{
  "num_hidden_layers": 14,
  "hidden_size": 256,
  "hidden_act": "swiglu",
  "norm_place": "pre",
  "qk_norm": false,
  "bias": "none",
  "tie_word_embeddings": false,
  "parallel_block": false,
  "init_std_down": 0.0,
  "lr_head": 0.0127,
  "decay_fraction": 0.513,
  "decay_shape": "pow",
  "doc_mask": true,
  "train_tokens": 547700000
}
MLP neurons of a small language model. Each row is named by its layer, matrix (down: output weights) and neuron, and shows model dimensions 128-255. Each number is 128 + 24 x the weight over its row's rms, rounded and kept within 0 to 255. Numbers have three digits each. A neuron's up and down rows have the sign that makes its largest values positive.
A block is one neuron, or neurons of one layer that tend to fire together. After each block is what it responds to, as a language model described it from the Wikipedia text at the highest values.

L3.down7:086082144139150154139156132157137118176153158127147104134086134117119171124107072111125128119123154129115132123198149129099115154108154124158167156141151137119117122146147123154134128120147109153131105095156178131130094143159125118119121097175099149142115117110150088130113124107149138115130111147127142129128111144104150138141131092119118123145120123097132122123139126123128115104115
L3.down36:109122127151171161137127131129116147151131099131101136107121184132158103150102118142132129125125136118098146144110116131128092147152126100112146141143088147130095105114110142105136150138109087102065153110119121123135166120161139135119124124111138134112103108145120155120129130115144128140145136110126154144099122145112136147135132157130156110122139129097153139185122142136103133091114
L3.down121:162128133125099129186100155092154131167152139124087100120143146130129114135112164107090122121134115110153119165121142142118134094123158087080109152181095140159161127127146145147129092174139132125122117106096117126136090134106088139107129115104109139136115155101054147054149115097139124136092126147181137141143118079086123130115110162104103140131144186117083112133108146097138106161112
L3.down202:144090131116146138153100112145165131143088134085120138141161113182121126090122123122107112160120109173134141113160115147132091124138122137107116088128139150117151136144151157167101129098139134139112143097129141203142147195150152128125139102087154121123119185138095103163112150108135128119148154110124155091131131107132139144083124123171119107126122139146142153121116137108132150141141
L3.down225:140132129126139090143098138130079131130084179120097105113129097170134109154120107129138146119145146161128109061117122123135150130062131130135146122141119174112136142130160153112125110118147141134106114130123149114117113130124102147131090094123129116094118117125137119161077101097146099108106126105135111100086141131149150125123104137139083095114133077120116117099146119152097133182105
L3.down287:088113135120133148102150126125139151170150130115143095133132141099130145096125108116114103152157134098116127120131120126123167087114127170152121110139150155131084126167129098134148130108154153138135129123093137099136122136156150140093108128123145138121105127093097125122111136167174114124101147101108109124172066133120145100145112100135174147112058159132107121073152103097145126144163
L3.down290:144132139094142092174100122136117106082115115138122126144155162136144167139115142098181100163128111113139125116138144126106091105134108124124140135126122107168129121114117139170129100122131149141108148138110078142133097112134155161123098078115130147129166134133145111125132137141135096125137084165119093148149167115148154153184083151130097117169111140150178145157125118105140136097120
L3.down335:147129096177114103127120125113107110139125131142114138120154133179134097134154095137182104114158115120144121117118117113121157078085103107154110127160136136117150114136120132109129133112162120121202083147155148099141165131084109134110106111115125161160115125134126132084164145096147103159102082189101071143120124132115129151107105122117132146150093104112133122151117157107115124118146
L3.down386:139142175130164104167143183143105108178084142144125177155121138128148127075125109146127089156115082126110114146090101145151159096114111152137134142105106157111154155106135115140087136106129130142079131158178135126155091114148091171182108146107114134129077113126163121120124126099129125124109128116138113092110135106123170133125103115134150088134114064109129152157123151099106097129147
L3.down430:132121152118187108146107095145123127105114118117068119115135127148139078150161102152122128149111120102113162143139141114159154126149183135134104108159118097149093147114156138110107152099116109104150120169083171143108097122103094120133146143098151100114139135109096103113151101126148164108103108147149064104112089125107141150132121149111161103146122147166141125091119102147153136103080
L3.down440:156116126149113090129135099115122101144106160090131111085100150153160097113110095171174112116121122138134110134154168140123112123151139118098120143153129125138147135143098121177110133124169147156142157153132169138089119150140139139174114113089145155129126128132108127128098206120104087145111097101156157125142090147120159114116046167077156133154165164158116134145145118100141147127127
L3.down572:148137125139138086106090131129114127150153104094121155136118141120234142134134138159109107149085146102129116165113129091125094134166123152121118136167126114122132095141115129112095117134139130133135136133123135119158128105153124101129145129161141098128130128104163150125168138135126127179125115161147080097151132150121096149164101089115144109144132110152101124132111107145139150113172
L3.down604:138104145139125138111135138175132134142096100114135160148134157117135151120144143173120118143117175109116102154128111151085113120132105121111119136131144116125144153121142120110128124125112179113120167164126129126135099113168152147187120119097151085131094144121111158168099119164134132179118097087117149108151131148096132085151160120137167080122160095122113158100140134102153075117149
L3.down632:145122123147146100106117127129127143162062120134099130084126157134120121041129118150160141116178103099129117151155191113115136112123146139103141104137100125170121097147187129147140136117111138098119135141136134133138127106146138115129114125143157108111094115113135101103105103120131131136152109113107138089119120117130152107142143113111155103116115126109059086104108091132140164138143
L3.down660:094137138148166164137178150130097099131115144138111162130120144118107112132126119144117093112099135130131123158147114104094131136122119040156128116145158156096100155078130091139148149140161166116110109097120094129122119142156115137142137121141111112103121124110133136127154117127141136097119137164109091121135112116123120138152126158134102118102113110137178117092144139147113144133151
L3.down683:128158125097122122120124122119085146156154108096109163110108128139102137116117116111110112152119131126123114124141135082177142107142118126134097108143113102081131093149108116103126103147150109148085109122095134073165089134088172131138133106142165168152083144098141100150162125140142093087122102113110119136135104105113138144130120106158122128106097058155122126076108118120146169189104
Responds to: Comma after opening phrases

L4.down217:133158083132158149076120126112132079136080121167131149118099140140101102098128107129130139149161090150152104123098134107178112119120124163137146124116122104136170161154149135124111142105148134116129099155144136105161153116156115119176136117112140149112123105136113121084130138115099127108130120108146097113094100123133122136154131146135148121129148149133088100161090131119136108117187
Responds to: Article-structure function tokens

L4.down162:132125171109150172174091117127084129182128100179133108132154152162178077121177119140099113134113104194119136104128105112112107131110121126128133119124103133128150145107147122137108094096125142111131173112082139112151139130125125153117116127146142132131138137113089141105108075112142124114097126167144133095107122130149131133170115079112135125110095117135141156120109125194127109099152
Responds to: Sports firsts and records

L3.down19:072109061139126141135122093127161166160118116150154087143133130102122076152186116181113142116123158128149146145118132107148167131109069152136096143143164135161133085135130116107132146127153148112107130132105084133117122143118104139120133128166158135118159090111098136106105113159107110115121118116124134139132116132130147114153130093134065139138156166120169106144091137131101147148199
L3.down49:130125129143149149146097093116145128106183106120090171150114173148144184153178139120099163141130154091129105131174128110109081133137136110129149137114129133170132142126127115131109090116145111132113119122074130166105096144180134155084146113118123159128126118127143129099099127118135109091121134091169110147149150119126164130133101140113114125182146153139143147130113120115156090122123
L3.down115:119157092107108085096146083165160167128165103119081134119104143168137111100170137129093113100077146107134089148113113140105089130131132144114120146140122116187112135100109063188108113125084149105153147151168086155139132119108131158099113094131180106172104126188139138121140149147145129103140173121124112139116126098070127099154129087117102104125137148138125166124115143127134141103112
L3.down148:098093127111080140140146146139172092097095145177135132166152127112161135110150123121112122100133126160114119120122097118122112101125119139122133130152140137092119155128126120128074140135105185117139124123139108169151100165112135115158173142091165158155171128073101119121126160166138123111141143110128122132134070134122142150145104140083162120137105148139083133105142109111126118147148
L3.down187:164150124138166115105143189140124102184157105138149138131100099132135130114115095124123147141176136123110151136137142133158122168103102139159132125131125155119136137129098164139130077075181124125108168117138150121113122134123147150103102128136073145098111152137145143154141126113146119128124102090102146124133105152054138120126148130165182144110109163098093075110132119141125108101122
L3.down213:131090111101109136124134109124112120154128138189158165147112110118130116158092125163148159168120145139135119152116104127140143168120148098092130126146128111109061148148134116127146154148106150155111134136119157095116112112160143104115127144166130136113181119109156131100097135129127162128116122109116087107103095141108135133143134160145146145119129151118161118127119126141116130115130
L3.down281:156094127129092099120127137168151133131149086131129153110183113126146130142085147118137133050129122126125095127102124169153124118157080145129145156108180124141083122111141174124093131130098184115162147146121145126165108136145120143097161124117119155135110132137147089105120124103116145161142134113134102132145101078080170144119164134146129135090129085125106136133161140140125152105114
L3.down321:089115121127120109121162092118127167130159154166113161087111090094164166138142136147124088152133160134117152121088122127126125119149103146136148135131152102100102161125119115088111129170156187070137134115116130134098105171122137120140109096103166120089165114134135161144133147148122131123134143156092128147152109149107076109164168153107134113110146156106076145147131099136128081141120
L3.down347:146097135067122148119124063106114122135112115124136119139147163122116124119126139139136147182123131122090124112124159132109101085137140130090137125120119124135115090090137109079116122111158165102123152090153119143113146092173140115156126138113097144122127150137091146113115122162179091126136082087128128126146120101137078122127135130138152097132157166150120122104147125129114123134157
L3.down348:132109114120142192104111148137136146129111153132154135091144123152086163120113122114140134114148096118141104128116116154143149158127113131113106158133110134095140080142150137119135140148154118123098086155104142139109146107161136175087130125127160171117126095138158138155111098132103132108140125139084141113107141125146158122155145113099135088064104131107065146134145145127104151111104
L3.down389:121093134095159141124097128113138146080091156102114106148134121082140148198113111157142137114157181137120115126122098167144151101108114109136125116126145150155138144090157166128125134131143129152124144141108102115118157121095114129112125111145174136115165137138123137117125116153135107151146136126135089132138180140120122111109121174149111127142116128127092157173201129106084133118133
L3.down486:109106103122105137107138114103110126112118114119146147124087099141104122113142114136113118112131155126123139166093144147137121202113162150132129109120150161046130112135155073166124134118147139128128162129144164127138111135144147169100130118166152112107144122107155127126095151133119106127108156166084136120122121120143091126160108106141138125118096133128086100119093147154136126101116
L3.down519:120142082190161131109143138118158164105150137127128146138111171136131136115123156110108089082136108140140161141125094142124132147138145092164082124144102157149097075120136159121103135138129170146117108174097144136154143176112104153109070124108153106126126152133125147132144144122124158129107146144165094182080139157152134168122147113118092116118144088134138141151135160083108100127101
L3.down549:157126108149112104120129164107133079165126125156121166107133087105155089112116102098138147110133137129105135125109108110147132134159112157117142162137172117103102098119148171125152118184122155108139143164170160099135171082124116161133117137128131107175176134173134130130120119144113155153154121130117090136093131111121131116072140064127147127151116113132163086090154152097133133078123
L3.down570:094107116115106134121133153123128100163119137144101128114141145159058093158134097123097157105165153152118128146117124138149105154074111088076169115108119138096087126153137095143126151130118142135166113152133156090111142156154124134151143131113130114148121131123083109081115107158131116119112109100106117134081064107125115109135133145125128138143145122110149122072097151132128142119156
L3.down585:136113124140141103093109134142128130131150113142101145112104144150180130112103108123170128145102107134116120078147121113133177167162143129095141146149126118136124114117109108136125117131108143097131143119100090173121145106132120118138133164131139116106107082134152103056135070128132174165112111100161140124105134100132140130155107136141112131121138156114141126121120139113146106151154
Responds to: Month names in dates

L4.down630:137132088130135124104149146121111113097125156114148157121121104148130134121114111120138120130130106119131126137118123103103130124131139122144114138135126136132138111162143116136105130125139190108137104126125150142149095153119126129100126120144138136123115104145122118116127132137152106132147135116133128134148125132125158121139128140117098130123099139146043119124139115120105111141131
Responds to: Month names in dates

L3.down12:120151119130089149108146104119136157131136108136152095196136077138101110094161128141147125126155156143146192090124125119074117139116131081125083145120113180133077137089115145143126078133120135092134160165136144138141166159162139118115110134121117146113125116147126130122138123113115103119169088138146123114148102122111138100084134115126102135129129113115094111139124156176127130108121
L3.down20:178131166094089122134133102134132116131134145093134092145127145159146116101091133198150106097125126132143135151125165110118107093100095183124100138178125127126123103133163158114143140164088121150150154146133142149099115131146133107114107170113090126156113156109132090120135125132109125183129128117165161108128164138157150133065106115144126128146163152156097119135105090119112108112069
L3.down112:110101111130153096138147152198121094109081173140131054128098128117149098103131108116142157111142112126126111118151136131111126133144126097111191105119143133160089124155196129141112103141131146114146154098130131117151094098129147104171152112148125116172139134119094143103142088132106098160099138160121121085101089075127151165109096114133142164131150138126076198114137111098139123122123
L3.down239:131101079097094138121105085170129104146166103124133178147146104113110165129133170103157119128138121168159109132097137128141099123133095109139101136114127113122113134089150163132096098150126130079138118129123118118090108128128108131120120136079088129125130083081156120096177137141144140123136090104131120143127122120171148108175116138174163120134083057111140126123121124144113158135123
L3.down313:099103102098125126168139109146148130119105117145154107139118157122115124098152100125149087133123061114083134116156106111138120166117130109137078122117125126157152132092155126102119095112141142131118150167118099124156129158123139129106116138148112120116161117086122133114114108146094098125099111160103133129168113142130123109160083108085113106129107170114092167099185128127130084123175
L3.down365:121150131140176159095126165158105132167154124149113147118100073150171145067070119107126108146147143113094092084088118103124139136145149166105132129100100127101160084141101175200111119141155152117076124097082138115144102115120131167141108154178147125109110168145129140128111129139133130127097106120135150103135137132110124095103090142111068142155134138135146118137152151140147101138137
L3.down366:124120149114129106143104094166151170128096142137152130127111119166094141128124104092107116152164145113168123094119103119117131137110129112141112154121149132080123089131086100144089084148147165085091112112107148145125155127122126119116108143104123087145126135090119122116152129126116147118132137165175108092120161159128094091114194141154127050139108106176095117133106112118112174127105
L3.down407:113112153100137109093130119152094167090113095124149095078138139151112093115139160127146118161175146132122131146103153110132101130102184126112097126099112090127122105153088164129153123121144128164092140111107104119117157120124133130101108122185113159111175092134147121122110120136110094125147083133100054102146131142152133118112090096152131107119081139134181130131141108117144163147134
L3.down450:139121122112144119115124174100096138141093136102085129131171126090124122089154109104110104179174112137063135054120087108129157142079110096111105125106108118108142128142116136171130084110123128115123130124124137119132112109129102113151110109101105117140088140100084118128154124076137132130145146148148174180129085113127124134149145115088150140116131113141110148087096139108157143148149
L3.down479:125159120149086136163136146132104117177113153131158100130150139134158155175126115126118071120085138102109146093126134123135121129088130156187101130131124110132155170105140123166126077127134151151171088098133142163141112176131153177129123129100171116134132156105163152076165156138161137138118123148121117078111123094153128123115140101137202118124164129127124140160137151120144105129153
L3.down484:117123153176149116137123103158101163164132121156122147120132200154127078070163109103132148126111144151127157149141122133095170142080139079118114131120116150118120110135114166202130094127128144106113091146121109129150133124120134129117100109120167124091126110095158126114101100084145150129145107120120124094120119132135152102143114133095098088103071134129158107158111140114105102073140
L3.down520:132137166166109127088117137138158152143110138110124145102151134180117128119130108074140095122129102127191143128116152135154124119118151127134141138102121112112192139129162101124124137097114132152142106134087123147126070147123098146151104122146128123137120113120100120132151168155148103100144139134176140105164166167131147111120093089088143129178138125134131065124161120162112156127126
L3.down545:135158120151162142143127116123109067112156121123152147121126165106120142107152077099116119149123086154137099109124102125150169133126086090095120126091108141137140138097109139136127089116100086146120117156103160145138140062118114110168122088174156143104166143115108123166124127099114119062144122164101167154144108084079112133136103135080139153097150133162091111135121146095149128136164
L3.down619:118133156147129121117096140128112150114095110130139184131136125160107141173116132114146148149140109151160115128124145169168118171139151111121136153079162127108137103123127089141131140116150117099075101102140160072131130138114113105184141143136107117163157126141115086154147146125102123181120138106126103118086128133113117129124160130127136174119117153121162090161117173160113135133162
L3.down649:138130095120072125121090117149122157145106113158136152114115173124102140100167119144176173141142117140088114096166147114107089151095143130097103131135102156153117145140131077198120101095163111135125126067152136128110174078114117087152124138114123124133138135144168097114148153160108144135120121114100166115153141140146166111146104144150160166156123119135059106126139141141129124109147
L3.down665:091126129124146109173162148121109091131138150116167117088138196115127112113131085089149112144137091110142131113141124119117128106172129130137094074169118142096127121095110128105147133097146127123110099120090145108125160119122122121121171123161100131145088110133107130117124108081133121124106071157138115140166141140130129139112125132108132158107141141132116092113143102078121132138126
Responds to: Sports career and table tokens

L3.down59:137109119134071140115118117130125169102106145130125145129113122142149141154131123142130101114124146138114066123115123162152116101054156186154126167113106139123081176123110120144128133147137116115161147114158109102136118117154178114140141147168119151134117105154167158112161095126124116102126150156127132114132138119076126131149123129110104148124155119152041132114162129056108120086131
L3.down132:135166164154137117077158129145126156087083097155128123125157127126101148081090115138139121138149137130101116140122076125160156124111128139153118111103142125111149146104099100122175090132107125158128118189092158179103171106107139142118089091159139153112123092155111123133105185124133135095099122158162142137121120191088130149082163146130151125154130136127087102126119126121115118138107
L3.down179:114147137156143129129179170136140143085123160152107136122154109103141141177150137140135132125088136153109090141132150145131136161125105110099098146140125130091111141119082111126155138156143122117121110101139096139109108124126156109139123144117100104088168175124120175132156123138114119147089141126105153146094087134132070112172129170154179172080164127148165146132153093108120153142162
L3.down227:121113120138152136140125101143128108153149165125129114115127180111135097155130124149119129120091150089129139121140117143106109144104139159163127132123132110128109128159148110108150145102094118127161134140128118177135128102096143105158130140162124081116133132119140143121102121105171141158120129093144094185116135137125140121172205164137152114142164124113200127168132105112111106116104
L3.down240:150117089090128182099152103144138131136132149157169127112090141063137126140110091105134142146130122093102105142113144116117166087140107104155097134141131122106076132138158132134145117138150094115148123132163118106140135119097128151071130096121144113188162150107135147166106091156109100166144115130122157159135133124128133133149133138122184123093134117160072134175131134104140124102107
L3.down294:151125123143127139143096128126142125117121128118106169130115121097119135130105098114113133151124096147161123141114116111143153123138163112108152135150144084113112151158157104138124123099132173139158113120123125113163122162135129084125122095135097145115135133117146113178104144152141093122139176126131111117141124134132144116132141144129153132101086179112038125130134131108146125092148
L3.down300:154098121142103156130133153133155151118095113122143158103121105112122117113089093114132107118140131110129113157188127093138153137102110155138124113156184089105095138120127098129099129158107119105135138120134103131143131117095125167126149149133126124156139152118112124173111134133099112160122081131140148092158097133117096089125126128168123109105108113144093088168109105139169154137170
L3.down323:116090145158076103115112129087149156183146152100118102155125157112136120125119128146130116160085134163119157121143148110146197118124130161121112119144106122122091118163115148168138152133142142125136095150147077114152080100114129134144138101141120145121117107134141136144098149171098096143150111135107121134121114162120138123180109135095159171110133157129097158105108137130141106143162
L3.down330:118141121114181129119116111118129120120113122156140155106133136125089125135115123142101147145123146156089118084147141094155126159168120113086137146119114121152095107128156101163129124079140109120117106116140110140139126127124110132122146128129165144167187121150103136105093159135123130102161129140150124118111128132132157115117124129110136115107183112129111145121128142136124091139176
L3.down447:104117111128123151112118118115107126125134128150115152120114152125098103124097103133148108133126118146096100123110126180126131158132122126140150135136140101083119132118132127139142133113105121077126138105177142141149147103138143132131150124125125133107123123124106111132151135137133155130126117143133166127097142144095112100157168160161119089132134140119068129135145103146128152105141
L3.down477:096133142134155107184140100160154164120077162101132118117118128143145148120126144149140120150133156115111076099105139159141135110131144128145115144119151137149145139146170150134144099114127152113127120141110140151134082127116114164153137134174113118089136100123117137123167108155093140135140142124151074123151133113100138134135104100134163135129117144137144159147159128122106125166117
L3.down528:121150116119139108131155171135127113119115130125145167114084105129139139162213107126135133115142130141139120172123128125096152103147110058120129112128122136138138141095138119099166122094151114132114136105138099138129122108075147152135093124144120183114152146143086157163134139097154151091107093162119171147147098125082092111160125178129142179138136122129096147108146159130075127133154
L3.down643:146118112101096155133134164120132150141115147124174091141106121107155148114128140075115125134088107105114120091103112108136143169117128152120146105100128103081118148129156149091118135151132161144134110109120112119167112141136122152096149115096133128144100143105121112155148128115136110151132114098136101146139102107138112108120179112166124151077118129142052142112108118133098118140141
L3.down651:115102087090153139132106104113126141111110139085152167133116121129148134133125137125135146114153116122121121164150140117136113116156089091080126137093152125142124098169138115141116136167150123109143111131103138123107176137103118160129108117134153129097111132143078151134120111150133109123134121145109082186129142138152079148076096167159117128140074157150141108074083106167128169126151
L3.down687:139134161109132135129198128128121105146113141106147108138060123153162180108145119120124097106105131140097141122137107171091140151161129133131116119127122161096121152132113113137141150118146149161133121109107155129136116151152116126125155123156118064123144111122146098123123149121177125095095128123111148111123117147137133171114075099142145115130128131104118122103102124131091086126140
L3.down693:138168133142135131137168145125170129171149128094124148130110160120158157119153086131141137124126123144161094148159140117128122107110161080125162121128138118131159132128150124081158114098125159123082120099131118129125147133163139125148138139124054159161086176118115107136145155124130107157102148129146148106117120134107137099149124158151119163137124127128081152113152138172164163131106
Responds to: Clause-initial subject pronouns

L4.down172:124152175135116126073123146103141122117112121094115162137121131134116116145143144129095142120112173122130152125144142092153110130140128098130117129153131106134115136109148156135133130158133096125138138111120131106108114138127148103108117101116115143165139131128135153128130146148111088139117107153172128128150132161091119112107108114166141129130148109140059144131146135125095138082153
Responds to: Clause-start subjects and sentence ends